{"num_attention_heads": 2, "head_dim": 128, "hidden_act": "gelu", "attn_scale": 0.0884, "parallel_block": false, "schedule": "wsd", "decay_shape": "linear", "batch_tokens": 65536, "max_steps": 5394}
MLP neurons of a small language model. Each row is named by its layer, matrix (up: input weights; down: output weights) and neuron, and shows model dimensions 48-239. Each number is 500 + 25 x the weight over its row's rms, rounded and kept within 0 to 999. Numbers have three digits each.
After each neuron's rows, "fires on" lists the tokens most often at its 100 highest values on Wikipedia text that the model never trained on; "fires before" lists the tokens most often just after its 100 highest values on Wikipedia text that the model never trained on.

L6.up582:472537512483478483494545530481510507490497491492500469538517492508504500495526521529523496502472508503504497523491514497505503495480526503519502506520487495455552498562539508554495492510496491509496506483492466517470547528488520470471506500508513469518533523555459468522520498504489478475491520515471507486485470479523459488500485507516499546521513490530474462538494511465464501468432506488530459492523462493462506488510510466531456492514493505485503477550509481537437512501513532489536507496508495507484499469499529472512495541532515512499469519453513499484475518502530448476
L6.down582:476457546508476493552458490526506456517511514482479525546482488483490504523494487521506503509526492475469530453529504514524478525468495507500504496517504517452525477480495561523482518492534526489520476486516485504504502523497490476481524474484517535496497511473484545477505481513500523490521513512496491485513504524503487542504467484537523499551487562472547481501569505484504511546451545505481505488484472535504497478528515532516534492477490489478517532515503520489521476514496485467507487479496477513495506519540474462510455536459463478518480496507479475442517448482477492509
fires on: "2", " it", "t", "ed", "ok"
fires before: "01", "00", "02", "000", "ain", " the"

L2.up1173:522467517476520512514513471492515504469469480500507463490478521524469477545472524513454501430485490524499529507508504527495494545524424488494504603530469488472544496459545481502483456502478500501507515490555510478502500503526539521512480500514497528444502500434497448482534513488504532497515497505518490525524487442478541464495526487488487497518471549485524487485474488505539496464504483474523515487480471495517526542507485517481498495469505494516512514531535486478525494501490451506479506504499482499521508484472514484501514507500536510499449513523463487521478538544518493522
L2.down1173:537511534539488483478524522487523472505462439509510482515499481503478487501510495488518504504471462492536536473512526481495505472498468500521513554522509508511477509480507496523525484503447525467519525473537523527458506501546457532482454460424486493501480485499485522541520501506444509477493512527525497480509518499521440523519461579466515511458515514515525445466508498520448502534517537502544526482540500535513489521504519509475498510492500484510487517473484536523513490462522522508471529513485511483484490489503525490547508478466515531476516516497468475461520502527488505509
fires on: " wh", "ong", "est", "ro"
fires before: "ile", "at", "te", "s", "om"

L6.up541:502478552497515522528512498464509457493468475511500526468503514462500493517491516513490460478473509502488483496515505498515545476465453494500480537460513482539448485500499510539454497494456482462512529478496512443484532498503529515484482537437530505485490517510483514557513500543515520537472479512528514491482495491482531510498536539459475487469542524474489524537490463518521522517507496496453488500481536503508492512514502499496526546450566497480515523509514514495492511479464507483503494511515556497502478501505463520502488501530501523530529575527490485527473475543492454507
L6.down541:482528446501487505508548515457524512521504504524495518478516487507550577519486474527508526528525427495496521495498502457512526515494471520514493534530482509433477500491478528502507465496513511525561504519537516470522538485511481513473486515466500520525532535517465505521482501465481467503480485483481491501474464511518550504531513518537525508484496530473518517496468438474493475481484508512482498495549486488537542480495541506461453495490443503496530504474450482511504484474464504499500494488536484498483528479533499503494477505472503516507511501518508492490483525505454493497
fires on: " wh", "h", " Th", " m", " th", " M"
fires before: "ile", "is", "at", "ake", "ough", "rough"

L6.up905:499488489491483509453479492490516478571557504491535510484464511525509533478459504533468573462480480514464496521502512506514469490490497454488544490508479518534476455480505534497477501547505490464518457524552532523521480517498513495493512529510501502488493475495493486498567477525501486499470486533489475499496513473472496455483469514524468528502505459550491510530486477518501491493508503529525466561469480498550490504509488500530539490555517531533515531484505494529496492491491505500484469466513534506484480525499499480502510512478517555479513549500476493523503483484516461505
L6.down905:511526467510487496495481511525524500555499496486497504501542530511462475502469531459484516522537480508444493524501484497465475519508474485508546506503506505519487472507475498483515481487479547503488520498446471515484508474464521505503489482533474497483536486515481480512493528482500538467461448503518487491515467495517505494479538510521499529519475521523523472537465495481460556481490486508539512503556506455505497549463486500501471518510499467462489495495499505484530479519545530479567531489448541500472512449560475464530499559463504499536480482523507543504469499469490467501
fires on: " January", " July", " August", " September", " June", " March"
fires before: " ", ","

L6.up1011:535526495500488487474479538533457497508490456500483495490495512535466459507475487533484459486480473511509528510502535484494537483529499539518510483480501446454522492504509500502494505499491484519497502489522511528523500519518480495493455532532524461491458490478487419453511540529481524517485492469487477545532493470513483517468513509444545504539491511477474552475493531511453481541510511487545481500506499504564531506485489511514496510479507469526486501448456496497509526468521533536537510549477517495484511500510514499499468474491520449523449503528478530516497503498500532498
L6.down1011:482507492514500472492541499458441483457511487477511561503542482514495507517462497497469527478509545478488507506505446557525451520470484494523505526479515493526498490500467526466523523495515528511507484497535495505447501512511488508491525503518504477466483463508515474516486484489514509497492462468523474481469524531500524536526498485484548527468492482505543551498487509486516509477497517497516495534526465476489489468508503487479482483485479452492468532514487509535516483500482442526478516448508472521498521529494530467530520518541426498475490527497473485474523514489497465512
fires on: ".", " ==", "==", "y"
fires before: "\n\n", "\n", " In", " He", " The"

L6.up1191:507498490477490507485504491491514517519510493464498497483543515534473548512516493510487491523493567495482500488518505525452516507514501534498495495452525517500483476515467518470495513501479423511477442492523472425531523513498456499531521510530522476494503471504472490527468509453541468490498525534501503498491494514508455510499533522492529510482525489531493456552491497470498475505494526506448502504467506505497547515493491478479527510510525522494517432495490466495461515488531512470516492480475473540485507496526507487477526508520496520489480569493522483462525503461521498542
L6.down1191:505523514517477502534498494563480494523486510512482479520522470486510506467485487508477515501525513518537519512503476473502497513463506471511554476475449516497496472505437505504508475485493466521530477485485504505508473484519498502474529519483499489491493499488467460474481497500510528461520523485495557509478471513461520520481546460504474489465482477467512484466522539504485513484499538468508465481518545478495458520490495483492499529511508517505513551473535529494407512508487516516491460465507485529540526460524478539458454527529508461528466519513495489518471483463482530489
fires on: "2", " |", "p", "ing", "ed"
fires before: "01", "02", "\n", " to", "le", "or"

L6.up483:495508488492499427488507466552460513445522505476480503501529540462510535549492510520484447529494475503489482480527499464468500492461501496488524501496477506488503494487514532472497477507511504523494520527475449512557499454505500466513505496523519484495500493509473468499490524472517516411566507465476508481514501514534547481529493537476509513503497471544466487502507499511493509500501492535497542507506482538509455459503514512475487487495538467501470518493516557534487499483471475484501511520503463505534509451522496442550539479492473489506496503501523512535509528505462545463
L6.down483:514510479497536443513517488541501513437507474472494502504517538482462524567494478491486429480483520523507508510493464462496500479525559515471478506490485534509492485504507519497488463503501486541485462515497463516521493474548484496556546482506490479555476508457499448495477524483508529481546493501508470510509509517503545487542491536491492525478503518539474510490523501490467501491494458546457478496532493527513548487490489492496518470445568488515500507513484539513511504530466479435516465534496477503502488488499499460529515511468495505505520488484507499510508520493458524467
fires on: "s", "2", "3", "1", "000"
fires before: ")", ");", "),", ")."

L6.up173:487538476487496502498544508545489481549446494548496504487528531485493512496460519516464473518498535512561514511538566493473518493494524509537489458521509494536469488428527493463505495474500477507472475460462496482464508479488514482508492475483468501490514486498551461497506527480516479498512504497492498512516502507458524505525531519486485497500505516491503507502499415516487489525543536512510508483468473534455455495528516476518520489521510487501508461478449509514503496526500499470534491522492507495514502491515494532533504518515553489531496457519513534506557509484473515500
L6.down173:529514483466495475500480465481496488473510477483538494511522480540527529514489505470494484487518487531486490511491448505551504545484519478510538454504459506497517514514471468447491528509519556494505487524489466487539515509533489493494537456494485547563498524498469529513508507512521504509485495498448472504503437516533503540500461466508503522479472510499481473500483478527534525524524469510528493521507516544451556468538488533514511461520531475500499506535506446505465485556472468498478543478521469487537528499496522474516497561493514471446509509499495460513434512502480476489
fires on: "5", "2", "3", "1", "4", "6"
fires before: " |", "."

L6.up1508:538494494532506482510484528513504559472464488520528515493460508505484508493515560465489482473500543452501506505510492500471513516504510501524466476461562471489531519499514485486507504490463491471447459497496542484493515523508499511480519482498445483542491492445478483546531493494505494489461545578488538484519490544521502509546455506473468501543478484528502537526515534493488495499481527519509488470483515510513488464508498505529509476536501468483485536509479493525492487481516519483500470485475511480512490524504483528495493503498476519509556480514500496512544477526455507505
L6.down1508:523510525493483490509476501490490489518528520484475489463491544476477515499530468492563476519522505488504468501526511472469481480518461517495479461523535507504523481479514475490466535511493514459531517459490531462465498517519515501553505493473514490484413488480480496480470476475489525519556523477494472512502517475475505512511541488530549524517438506483497520492510500466506462455507503464491473504511507465499478488478463506536505520484531499529522463490491523521495501499490452517488526525518487527483506509557498545517547516481502520509525475512483530481509518512490601516
fires on: "ab", "op", " comp"
fires before: "il", "le", "et", "os", "any"

L6.up166:521465488503450487502545521501470545514466475499524488503484484500467464504541546470503470472508483471483531460506532496526507509502508516517504488516496519494480516490490510525534521527500512517506497449475493494498464524523537472514494463535503486499484475475501493465548524540476537504502465491491474545474475509495476526508453536540504504485488509536511506480452478462461483473502529472505476488525495503544520505539522536530481502456462524543523524528470448489529513497452461501501502480502489529477508490478461499503495503523573545533509475485464534525500493539471512508
L6.down166:522493498511524522489501510516475518508463516524503513506496498533491451515498495492505521454506537516464499485504495512487535504511432499496499553453502542470535514534486508504500508470519506528493524523489449520529538451494499448479518481490491510532466497479505545503485522545476496535546470466485510512512504474481532528548514516488447517488498466500532497489507550499541482522506495538491455451481539532496510460539510476530456478467492538502510469498456438501539523515528477538478467513474515477507532477521503512506496480485481489472478448477477472494481498503506531550
fires on: "==", " ==", " rec", "cc"
fires before: "\n", "\n\n", "ord", "up"

L6.up126:502497473502472468456518475529473493471541514486502499480507519483526525518518512523519524511499508528478450496488495522532500538494481480499507450506535516508519509538501514471499468531523477453457474535481507504520518530493548494545508465519497483518517480503516527490519504529451498494467431453489498494539487506519507526498561502504510485494489502505483527517486458545508522505483554526461478503509533485543540495492533497487486514533493506478554496461506469494482520487483455455491508540489487497539463520477509518506517466513496532436463509497484481521486530507487483482
L6.down126:545514452530519460493461529511544507468496507512459533458501469484451506504487501514498533507543488483413468568475477508500512524488492483487495473497566517455509524521507501513486475512475516489505490523474513503498511546454509464533527491536512528499499485494531516517485541549475509446511483503484510491486478544487499533498508490538453481488494520497511498435521481496517473465529484534451492539510519491530504540517493492509538484501520471484500471482496491500469501550519506487479512477476510512518467490512504502501476529482458557444514536498498441530497474500515464495
fires on: " ", " in", " on", "4", ":"
fires before: " ", " October", " September", " March", " January", " July"

L2.up1271:503539493475477500500548487506503522470483510516469541546564513513479468515513491500512448452454516520518506499488514511495525517476485529504497482468516460439514445487510477535504473535469499495467460479549499518513447473462487492524504515496475534526550467503467530546451541494490466509532528513483440471511487516509488505518477477535480461494497518490513519511496473488469534480502503507503479514446531491495502489455531503532500516507455537483543477430490558478517488509469486491497484498517517471502516495505482510493526517526486452504479517513510534511472531484505489491
L2.down1271:501524473464481441480502452498517515505517497556496515519506525482511487489503494535518480531520499538554492497503495523517509454442510488495506501498516476466495472492508553495476493537475524559520475526517500509485521499470538504464495500514480503560499491474483555521480517529503469565484528496487500504521480481489556537457486482513477485507507479511488524481451461488521486475503514473461522477491484498468467495484512496511523511519492518490491489477510514472501517470492457508500508517488536446473483483523534497462530526527528487490553416474518493494471545478528535523
fires on: " pl", " rem", " Pl", "p"
fires before: "ain", "ace", "at", "an", "ov"

L6.up1014:516531525480447559505519513481501488526513501470484460527511460449462514455508478487482491530476533493527528498539561503520547501473467498516515466466485498478505493522520504527501468500475504471509464507494440517484464499490517520451494537469494496450463493506527503512505518475510491498482499486491514488538476499527454487500469515469498533509510470512489514491522503513495532426494503461522524497480496478496531550511481534523509478488496542494536486479507466455466508503495484531515494475484503550539518493501515470513549487513469458506492502561547509533506512478515480542
L6.down1014:529473501465497469474466540458522521549505482465501499494518486484480507465481501489502503510468493502469543506478476491511487487493522454529505478471503495513471522543470482478511491505505522516516525514500521499504460467521522521508528480498491460475462508462511521488505505494469464476479471508510507505475521511468537552525515500519489488476460490525523568472475500462493519484466463500487502490494509508515467557508542528499523527485535501522529505516522492518483471504449522469458500477526500510519472496520503504506456501532481528553514461490515442469473543489503463509
fires on: ".", " |", "\n", ",", ")"
fires before: "\n", "\n\n", "|", " ", "-"

L6.up913:510459506497509476522532573529498466503524472541521540508500493483493458481531492520496487512520500509448510492525524491537484457503470523512487505459503460463494511496531513501513511479479493494529435538501490517503484500509490434498511484444498480524521492524525540460454495529506484532463500433524514457514478484502542498485496517501479481446524505529509498507492503475543525511478493437498522510481498489502497511472520528501515501515476475485507540559501511495508494531501474494481494507547526498496496519505482496467493519546479532483511506498492508577505518524530554502
L6.down913:516494501513521525502539511486503486480515486497493492496518451492538534534502507489490506488490510491521548478524501482512519504524497517505438510521512515449525520546466581499504512513523468447532509558490465458506487468476493455510497505523490517501520524480461483505500489476504518510479516471498533527557480496487552520509491482459519476495480502459488487478513503534523509479462557514487507513461523477539518491474490483486485502514500460565497481470484518502495491463510537525493513510499550513496533476471541477454503540440512547505480476470538493487507541488506530523
fires on: " ar", " Ar"
fires before: "t", "m", "g", "ch", "ound", "r"

L2.up136:536472515500522534517517543466490488526481487481494470519499545514493447504523504551500478448499471500476493468491453510506515465539537514507531482503492505486533520529492459511449490545508513514465485492514502486473481546499484475476533493506504504527513512513511495502496446510498526502472520503520550491459495491490452496480489541454530524474489540519524482500453473472510533489534490439509466489530508501462530509517468476484473518442491525452533497501512492479498469546533478548478497464516459502484494493516530531479511524503518490541499505510498501504496480528486527482
L2.down136:513504463509512500491512463500540509464510465525488524462523526493486458565535518509501501515470443456495509495485468498539512518462533482495495507529500542495501537494494504533490507482510542441463557500475488459520520506497474533496463515498483502534488491456536496501520480486468490488489504506472538484487460474481483522543535472507481502528505498512502534482492511528520498505501514530501481508476513485513497519487471472500492512465466485456490476504494532500445519526521502535488497555499521535510485445487494503519516492528509526531507553524471481486482524514492505442
fires on: " wh", "iv", " Ch", " ch"
fires before: "ile", "urch", "ision", "ing", "at", "ic"

L6.up224:489487547519452477467520486454515543475533486474469506513441490484524536450517490518532545497459501508517468487518523522539482530535477493555458522497471469496509517508524493524518468502510508490482506480501511475445500528474522518519488467528473506486493458501468499533478459481524516514505526525468534478531513479487508504523480517492509518504515489513521523536509494478522491527480507524474498522497512465494508543533499514510522505491484421465519526503488459539480528484456485486503521515518497496513506538473527506523523543471504492479516475532480476524495493492480459527
L6.down224:515511506469511491507518481547506500483525504496523498552478527504461507560514481535497490430510504464520508528503505496540495495549479536458497499528531495491508468527489479495484545477491509446496516502530522500496463507502511505463534500498498496521481497513518452522496508472529521524530522513509499480473536465465525552493493477486487481485523539470541448514480509495477503506518483462516507481489509442490526456499500487482470509491481578535462457539501509500460511508500473496473502494478494479526517515523496528504522523534518499492454534556494524511541499495512481519
fires on: ")", " |", "}", "″", " g", "als"
fires before: "\n", "\n\n", " (", "}", "N"

L2.up196:518494493463510499483464556483476505517520493496502453509466512499502487495485489511473457493474510492530555499471504497512499445510524475453518519504497446500455518536527542477525479520504471478544485505534506492487525488547505482519456481528521522517495481414493514517503497509517539478516464484504472506472483514498502487494521537459512538507512532476526513545529512518548443527543480484492549476462458507513496501485494471500505471516480528502490524546511461506512489534507517467493479530488512541514469504487459512514522508530495535479479531472480496506480531530556453499
L2.down196:474517496486473500501495502482510453500471478476465516467540500490481452490530563461541552519495537508491531524485537480535533469517500534511466477487460479496525474499501515509483543466515489534512514510559527477457526462536539464485512517442510498499490555521507514482462459508459500497485513509523533495519453510523514509535509484485530486506534512459497530464523473505506493507497513500512551506502480517496504564439525483500500501508518463512524493471499518525501480482512491466489468508522511481473491492471493525464549507534496489465486501491497530461509539500522531479
fires on: " Ar", " ar", "ear", "ir", " dis"
fires before: "ch", "t", "c", "m", "ts"

L2.up672:443530497502514509509499478523466528521514473478504541481496486488480475496483502510493519548472471481495528499498496535522546515473470512487535492473479480498475498503502449466452488485505551529514481475483490496518478509408527510524491523505536480514496464477498513530510516527500509492499496474544491455483509522486518506498450474500517494497499520519481473493489476495497470536492498535467494513541413474489547526509492492477499506509456513516525477491478517548494514518518442479490523491519500513511505512493520478529458516537466519552509478528436528500477515543471530499
L2.down672:501451542552440451485465545508552477471502471487491505496529487494490513532512499482473502496457473480532453505526515495503507495524496464526538552512498481531460524489528533525495524498501501559488524514487471500517523530509494555513486506463542517499551493506494441479527486510485496506501502486515469494469561539508505502494517505482494512491480504537506524586478495462496486457489534474482504516521515497510453467509489517496500484493495444509485479485500469525500530483531539544529515480517484494513493507508486498493483527519474466498477554507474472514467463499534463535
fires on: "overn", "on", "ons", "ire", ";"
fires before: "ment", " the", "or", "in", " G"

L6.up1431:469463523474474477481479517476522541525501523537515523469482519510506486491545523479474484441467485500483482507551496557523508526553502503467496509517579476496477475503549484543504484498497512521472512523507484486490531482510515507503462514458486490497481470515492501522492497459494510485532503533525512436517525505527465476471483495479521489510500486513490491502571524492517503500490503477476515486472541497513519515469538471567490491479512472508493464512467494461510525531495516500499488533503488505537503497497515499531472489487509554517444431449492533497512557504506529511
L6.down1431:514472480494463529514475546506491527485496501505497503500523456508467509479512518498502507437517508485535496499529504524513527520478486523519468515493477541506524547487503522497513499476474519486502517499479528485517503481484531558469498510483499475545459466496501496459480521502486495467524523489504555503517497503501524502500533476466498498514488455476502532487485547515552503464524505480466528506524456511444526487520523501506447521505484476485475484494516528492478522491484517489520488491502537532531506489514513551500479504548490506539490479460460480496549477530462527523
fires on: " comp", "p", "pr"
fires before: "le", "any", "os", "et", "an"

L6.up116:514499474535526529545500519477440469499519471491481505477512489473498507505490555487493503482433447537470446449478529493465466516543491475507518493528507503508465493502460486553484488482483482466523488531483527490541518527473468487480514531512506494542449493514512483485482549534525483510449471503515481487498528535484478520484524508528456539512530499518505487511499501492505504490504496450512455491479519508481507524485523512544504495523518499494521489540498495456500481494497482507460465497469455457557520508545492516495511520520506477535485495504499548495475488548536549548
L6.down116:526526512486474488504500516416486464522499494492471536537527465535513493496465517494527503516502455473504450494504454486480502532525523429497522498515518480500534474521500492509481514510528483519525517546484511478494546482483500525493481492520492493518475460492471475489543517500485501555475484498458467512521471475524552470540494465496532526487476507506528496497540470493538490510515502518486430502541521538512529557529507499481507498478503458528512483445503499520522542473515522507516501525472499522511521502514504471477484444506481479460514489492505516455531473486532514465
fires on: ".", " |", ").", "-"
fires before: "\n\n", "\n", " ", " \"", " The"

L6.up401:580520475561473515506467484524513481492509493493503494520553514529480459522468445519483540474500532488544489486525536488518530501523503468504501498503502476475530478479492477508514507504496510500478517517486482523524478511475498506488517482533478456487448423496443479532459527455516520511494513462509500512518494481475531505484513486505476466495497471520473539450523543478540487532492499502514529543495519476499489496486497504498478504500487475508518512487464473491507511451497462502513510518538513461495523463452453535478458433478557521510499511516510514489495508481501451465
L6.down401:487494515503523496513496492494470506481469480445505507537528501513493497525545482525465439487463508518503498502477517497527463546502484532500483492523534504501530514481502514518493478483525507549505505516524516487496489483506473504506465483516507511512456523507519497524497498504566510472487527508480492483464499500542519534521460415503521533518481497536519475458526534477526493511465532432471525517491503465469549529487503535519510527495539514510501497548523513464484524485528530511478508523519499535455497494441479488519495518531520514515523521491503505479499463480524508478
fires on: "it", " |", " pe", "===", "als", " =="
fires before: "\n", "op", "\n\n", "s", ":", "ect"

L6.up368:503512503484497455507519487508479491502504527474499478538536482552461521557521505487457523508522504534474553489498501507510507501515524489487465503498536539490510503496486503503508441495500514452525476476480470503528506487473465500530491529526490475493477496466462490473479476490488486465488514473486435450513551493528480449529506506517483462538459503452474469464510477480489488497480519495485519505475497478480519516455458459522532523483509519540560553470509479498499502551498506512483506540509503532508504475537526516521502484501532518529469551504459520477456494513527494503
L6.down368:503493498485455495520498470543534475556518502470518479472466449522417484473514489505476501457412500475512534483504467504507527533511450536527533468475537511523515523479535511500458451531487491515512452491473479528507538514541510505473493528533494493513507538515485503505514504507458524489492466517497495556528510500486490515522539525535510514509491519532514524468505558480504500483512468508523463482502492533549486465504514509530508510540494498508521490511506525492505475466502531498494465465516520522465517516525475517513513515491470473468532500535498505491473488484491502532
fires on: "2"
fires before: "02", "01", "00"

L2.up987:512506475506475479492477498471532481562491520495507468503498478499512514535560525477479480513461510480460544506522508514519483514477514461529502514503471525521557493536523497477473470471496448510509499532487507489508489484493488462531517494523497486568507481482484462504534516502518468505509490528498461484498525503537466479481557482472472491543541524484518515503476534485505530496518472499495475466512479519451480487481464513492504483499516495499547534523505517452494508435482464510491509532499519501521537471468514491527472488444488519492520507521521520482513524483473541486
L2.down987:493504475504544445518462490467473493476493511546521499486509476491508503515511480498477522528495521519478462460472461484505467489474548497465473503507517544477496489483521555443517501508478492475534503517470513506548554492494498532478531513526556503467541481517492500472489472521529536510518486556484488492492500519490504536499535499546530525516488495449496499521515570525474555538490477460496473473481505493481527494486515448530509518478497478498512490460550511462498504524513481475488495508498504517521512498488529541550500505489460510525498487511486534484502480478544513464
fires on: " |", " and"
fires before: " ", " \"", " D", " Rep", " L", " —"

L6.up966:505484516462502521530501494477521479506485503527487507532476512512505500520537510468490489496529497520482488496504509506485467497523548512536509502521523506485600507478538478475515509471477501532548512469515525532537483519513518479507498527491551500488509507512488489526468498468508483482516477503498517518507506507503443533494482531485483499494512523496499508504478496473525466489515499494517495519501529494526521509471539479496448489492485535513506482473515540529485570452519524452526522501529481522550491500495514486521477488493475481516449504469493522538510490462495458503
L6.down966:472489495518489460502497523492534504533488509476505453496529452507485539514518441500486495515494474489505541501476490483469550471514545505511459531502543528504537498473519476503481516464506520526499481499498538472501536521490486484497511517514503505506521452519454503493503496479465509468453490495537458521527525519510485556513564479529517468464534493498466479516514532494513514511497465540463506523499511470502493500507518527497470488467490501514506482518500453555521542456482504501494486493503508498498450548533445496505546502485474518440490464481509516509532487477482483489
fires on: "2", " play", "ing", " g", " on", " app"
fires before: "01", "ed", "02", "00", "o", " the"

L6.up453:501500476560499471485481502456506527511478513513505467514508494533519513482480521460501489494517550457505519461509486503553496489559512523531496514489534494491474475518513497479498490543492533507480534466477478475478516471526485483477473512458508454524550510488526482459514510505541480497489499464487478518497500522525509492450515545504487505472500487508454508500478548537531454509460502506476511503517518487513507492482486486503501502492483506466479525463480507471524504512529491527507455478502500508531515533480507493518518457459482486508506520528475529501502504494483485531
L6.down453:527469500491512514498482516556493534517486474550518517522547488484483537447509502497480501482475484479495520495459512502488539458566493467471502509527527469465499511488425479503494509442502534508493443524498561504518481515513565510535534539468487539522467496516490494496498490498484469497504482525471491526505481466539482483509494508511458523491514487470520504522513466443536476446517514485531490510536505452477505459502538502528491491516516461419450490502513525512527478531514475480530496494473504476511468530542486520521470508482430505507480498494514489481523490506497496492
fires on: "t", "l", "ron", "il", "S"
fires before: "i", "t", "u", "ic", "ict", "B"

L6.up86:467453540505522479473530481521507503503510493510501496544506516503473473499484504535505504478509541514472505497486501465490492495480472522496497523529482524507526519504493522510497491490496420474522481491495527526550473508532507506510488518493522493530487502477457525497552518469499495493495481531473489476484517468499451536508510489509523491531521500511496486502500458504535469505507492477474503533465523483534505481476502501539540496519513591528515461503516532473425524504481538496513463519528479507480541536495488501484517480488514502471502487520479534479508455502478499499
L6.down86:520487481455488515518499487541485488550481473518469457498531474535469489472487493488514507496557480514506523489509500483471507474499529511516555502496511490444507489477535508531480466489442535474495511541506571559492521513516494522503544507458532502489474495503500518523484522479498500504523507471501523498542494459516506477518526524543536474499493554477454453522501545475515499492533517497465580501496505485463514483509526473505530496494487510490497469497493547501476470473441482487474457513466477459494527536526493522523504497466529500521495503461504520512459498511526476487
fires on: " n", " N", "N", "our"
fires before: "ame", "orth", "am", "o", "ear", "n"

L2.up855:484474469454499487518464484526483477494474461495469507465503478504467505514513454500455476502482474506490500561512518520488509511487513535510505470519506495479506497544499462471523520499491504503519531495507528516503484494506497497476507526508490505504505486481500442504456531548477520521506492475490484490470468513495491448457516514537507530510499504506494505532478456501467483506472492497517499476536506488502557529542502402472472506480544497527473535508475507567484494517548510528542494540509479527487484548502503479512500505469474517515536490489512503514482507464546488534
L2.down855:510474533510479498482467493508456507455540484538495511524485495482487491520526493491508516433450478491530512515484490431481534483505465528486486476496479504483501476545493462533483481549468569530520502494471528522484493489512509522471507487517534457494490515468479484500519495525574543500501528500459522515499520479481470539468502509512508480494482489471511472565515508508470499527533506508513507535500493477513455534498532538516512491514548498493497540499495508472503495525517534458484541490544490504509475463484507524452480532500495498520467475521476497482538454506501451535
fires on: "2", "3", "4", "6", "8", "."
fires before: " |", " ", ";", " G", "5", "%"

L2.up1140:528472498494474520500494534493519533511535492509446440503477527538535480527495504489497466468480510517471495477506519468483529463529505534511480513511492511485479439520536545475544498525561477527487455488518520519483486522490458510507511481486459481519460497471516448488476507480526523485490526513479503518519488502567524476460528546491436511522485473520528466528506495492508533511490506535498500530491517490544511484526482510470508514539497520522559520521518464472521484488503506493517508496487485492486540492508503531495488525484490545479503522477506487513477502456500495497
L2.down1140:470492470489477555488507522523450538496545548506529495506510454494483493481511502458439524458493478480519509527533512509481463517493553532528519464483491472542468477449490502572529555503511472464497505519500468497485491495476477520485502475469498467512459490517542507498448482486517475448505501494513506469512509520494507516499516480523505535525512516499550495486508511487457531488458534494531523516527502468524516485510504504498511501513504486480521455519542512482534512507452520492489533483504537520463505473517448544519491502528460476524499536487454472526491498516489533451
fires on: " of", " March", "ter", " July", "ist", "om"
fires before: " ", " of", "um", " M", "ry", "st"

L6.up612:554506511519532493496552509444450498480533468498536462450525504477479498533491492514477498486492468461474516553506494488497490462511503484526538502531524536539514482514487527505487461445486490464515487493507472477452510528502462528508493512503502490503448451473522471486516548526456505489453486532518518499481498486521516473497485525478551498498480509503487494507462533483486500485520492463495513505501470514465509555538487518477474559467511503512549536486489506509523514516485524480520443459532495497501466503514488504514516527523525511515508518505457502503527514512518516523
L6.down612:520548519481499466479486479498506511575460506460493511491460520503484509535505475515520490524537494510524504532514497497523522487492517533508496487486507498520489537474486479541502552486456486511476495465475516529529505495476526521484553532512504484496502551490515506515454478484524486508462545520460490517498559532466494517497481518491460510488441494489539504490467484506478551483515532549490501479509519494527490487498479427532461492504491480537475478509447504532488500475479480507497525504469532461520519503515524506435493506470511487482497454513502510495437526484464488516
fires on: " wh", "at", "h", " d", "\n\n"
fires before: "ile", "at", "om", "il", "a"